Weights of a small GPT-style language model, trained from scratch on English Wikipedia: width 192, no biases in attention or MLP.
MLP neurons of a small language model. Each row is named by its layer, matrix (up: input weights) and neuron, and shows model dimensions 16-79. Each number is 128 + 24 x the weight over its row's rms, rounded and kept within 0 to 255.
After each neuron's rows, "fires in" lists the words (lower case) most often at its 100 highest values on Wikipedia text that the model never trained on.

L6.up165 [177 131 128 129 116 140 123 152 133 134 121 149 147 123 159 101 117 112 164 136 139 132 126 109 154 107 130 154 121 110  97 130 171 108 177 108 112 126 135 141 152 153 145 103 134 140 105 119 102 124 107 105 161  85 135 130 146 117 166 155  87 100  96 124]
fires in: "one", "intelligence", "institution"

L6.up401 [129 152  95 126 114 104 161 123 174 105 103 162 150 125 143 126  74 134  96 130 100 153 142 169 114 113 108 111 113 104 120 163 137 169 153 128 151 124 112  77 129 162 116 114 131  80 102 100 131 152  92 118  96 124 132 110 129 109 127 131 156 132 143 174]
fires in: "footballer", "features", "football", "functions", "featured", "fourth"

L4.up70 [104 100  72 116 141 150 137 110 128 115 122 146 157  97 130  72 111 116 109 114 140  74  94 132 138 170 123 122 117  85 110 123  84 158 120 131 112 116 145 173 120 122 109 127 140 124 136 156 117 144 109 138 160 130 103 119 127 124 136 127 109  74 133 129]
fires in: "minister", "mission", "elizabeth", "missouri", "mississippi", "missing"

L10.up419 [ 95 141  97 130 110 121 125 113 113 144  98 102  96 141 132 118 115 152 114 102 135 110 101  78 125 117 118 104 160 137 139 117 148 139 112 148 124  99  80 159 106 163  77 110 131 139 105 128 141 152 132 152  67 122  91 146 132 116 118 121 185 117 146  86]
fires in: "between", "york", "highway", "range", "mexico"

L4.up344 [158 153 102 101 125 131 185 125 155  63 128 145 118 114 192  93 102 124 143 128 151 134 144 127 110 122  91 113 122 142 143 103 120 122 152 115 107 155 157 171 136 110 133 117 134 131 138 121 136  98  94 124 139 100 106 137 101 149 148 142  97 150 127 207]
fires in: "during", "started", "should", "would", "starting", "around"

L4.up435 [151 146 107 139 107 145 135  93 112  76 117 127 108 156 111 107 169 146 126 154 142 169 177 128 116 104 160 142  76 150 148 113 152 129 121 111  94  84 112  98 135 117 121 152 121  87 133 130 110 121 110 107 107 170 131 108 123 146 137 141  93 138 121 168]
fires in: "of", "football", "tour", "walls"

L6.up744 [108 124 126 132 142 105 106 142 149  40 133 146 133 121 128 129  82 142 148 152 129 121 151 165 166 108 104 134 122 127 121 168 120 135 143 139 111 119 133 114 111 142 100 118 137 117  81 116 148 155  74 118 103 139 122  84 168 127 150 136 121 128 188 130]
fires in: "their", "the", "his", "activities", "activity"

L8.up485 [107 115 140 128 157 121  87 141 161 134 155 109 138 122  88 106 111 100 126 112 163 135  90 109 116 144 130 149 126  94 125 114 142 149  93 165 146 184 131 101 121 121 141 124 121 171 149 150 121 190 142 116 107 127 134 146  99 166 143 152 125 136 140 125]
fires in: "about", "british", "november", "american"

L10.up510 [112  92 144 136 132 141 148  76 165 133 118 113 160 133 107 147 141 138 183 136 107 151 120  96 147 127 105 135 124 120 135  84 125 134 148 135 146  95 108 122 118 142 148 110 132 138 116 174 129 146 126 155 123 119 122 174 124 167 141 144 109 115  93 155]
fires in: "later", "more", "two", "main", "sometimes"

L4.up86 [112  77 142 134 163 133 120 131 137 173 165 100 119 139 127 144  97 109 119  89 131 115 134 127 122  77 123 142 161 147 116 152  86 134 144  91 179 138  91 127 125 126 148 106 115 116 131 124 122 158  73 113  79 163 120 133  97 135  97 111 130 119 147 112]
fires in: "from", "for", "after", "on", "affirmed"

L4.up346 [148 135 135 100 109 153 122 122 130 166 113 146 142 158 153 109 142 147 112 138 143  94  92 136 122 107 142 142 120  90 125  99 108 122 182 114 101 134 167 109 113 122 111 104 113 112 118 119 106 173 113 120 105 112 108 110 127 135 169 153 113  80 124 132]
fires in: "under", "2nd", "culture", "appointed", "funds", "understood"

L9.up451 [ 94  95 110 152 134 125 127 157 114 133 117  83 133 143 127 130  99 129 154 123 132 107 117  89 165 120  81 125 102 136 143 129  80 128 121 135  94 133 134 138 126 142 129 167 104 151 120 127 110 115 184 155 111 133 137 120 146 179 109 140 122  98 178 135]
fires in: "her", "award", "netherlands", "source", "models"

L4.up298 [145 147 181 122 104 128 127 109  96 115 128 142 136 146 145  96 131 121  78 127 144 155 114 118 140 117 140 128 109 100 112 124 138 159 126 142 115 124 175  95 135 157 116 131 150 102  99 156 102 112 142 138 130 131 110 140 103 110 119 138 146  84 176  75]
fires in: "of", "for", "critics", "critical", "california"

L5.up60 [150 117 119  85 121 139 113 123 127 175 154 135 130 157 177 131 136  70 126  84 128 165 132 129 115 111  95 139 131 140  91 103 126 114  89 106 131 112 144 182 106 162  96 135 134 161 139 118 146 123 113 134 109 132 136 114 155 168 153 122 135  87 151  81]
fires in: "united", "on", "one", "year"

L5.up349 [175 162 104 177 154  96 132 105 146 140 170 119  96 158 141 126 106 100  91 151 119 129 130 110 114 124 177 116 124  78 147 107 110 117 116 111 123 106  91 109 149 139 129 145 125  97 132  88 137 110 156  98 121 135 120 113 141 123 148 140 128 117  97 107]
fires in: "2006", "2001", "2008", "2007", "2005", "2003"

L6.up495 [135 154 151 165 123 142 132 175 129 143 168 109 164  68 111  96 101 145 141  93 173 147 119 135 102 109 135 117 120 127 117 128 160 128 153 106  94 111 107 136 120 117 144 120 116 168 121  97 112 163 138 112  90 105 110 126 130 148 145 182 141  85 156 109]
fires in: "one", "only", "initial", "units", "online"

L13.up451 [103 116  99 130  90 109 144 108 106 148  69 132  93 117 109  93 134 142 159 109 128 147 164 142  88 129 120 142 159 109 173 131 174 120 130 120 139 106 114  88  89 140 118 118 146  91 127 123 158 167 119 144 102 128 140 137 139 114 124 148 136 152 194 139]
fires in: "the", "they", "their", "there"

L6.up323 [109 171 100 175 176 149  91 167 141  92  91 146 113  74 153 107 134 142 106 105 114 143 128 132 130 142 123  74 108 132 135 144 136 120 142 114 101 134 152  78 113 109 104 100 161 158 107  91 158  96 154 122 134  98 129 122 102 145  92 113 158  85 141 132]
fires in: "of", "only", "first", "between", "former", "eventually"

L4.up3 [130 185 162 118 151 149 128 105  67 109 114 122 143 112 168 163 108 116 110 112 113 179 138 151  99 114 122 104 108 145 138 136 102 136 181 148 101 149 111 143  91 107  73 141 119 133 115 112 139 132 126 151 137 143 130 112 145 112 114 112 140  98  94 169]
fires in: "los", "loss", "closed", "from", "close", "losses"

L4.up564 [155 154 139 155 157 113 160 138 139 167 120 153 141 136 118 149  70 119 152 120 104 135 100 151 106 136 151 112 124  90 146 109 133 146 108 100  91 156 152 122 118 130 148 150 145 172 146 111 126 154 102 127 161  98 158 159 110 141 120 150 141 138 139 133]
fires in: "can", "czech", "cancer", "be", "ciocanu"

L6.up125 [135 168 142 146 133 130 109 151 109 143 127 124 132 123  81 157 126 128 117 141 141 132  79 164 168 106 125 144 136 143 140 151 132 102 115 123 117 111 108 145 121 125 118 110 162 119 148  73 145 124 108 142 150 140  94 158 152  93 149 119 139  76 131 139]
fires in: "these", "los", "loss", "house", "losses", "females"

L5.up112 [116  96 185 169 126 144 115 118 123 110 102 119 126 127 126 137 130 106 121  90 118 148 104 127 156 154 138 162 145  80  92 192 123  99 132 126 145  93 134 125 173 159 130 138 151 133 104 124 127 107 118 146 198 111 153 101 132 100 126 104  85 127 151 164]
fires in: "district", "these", "were", "electric", "to", "eric"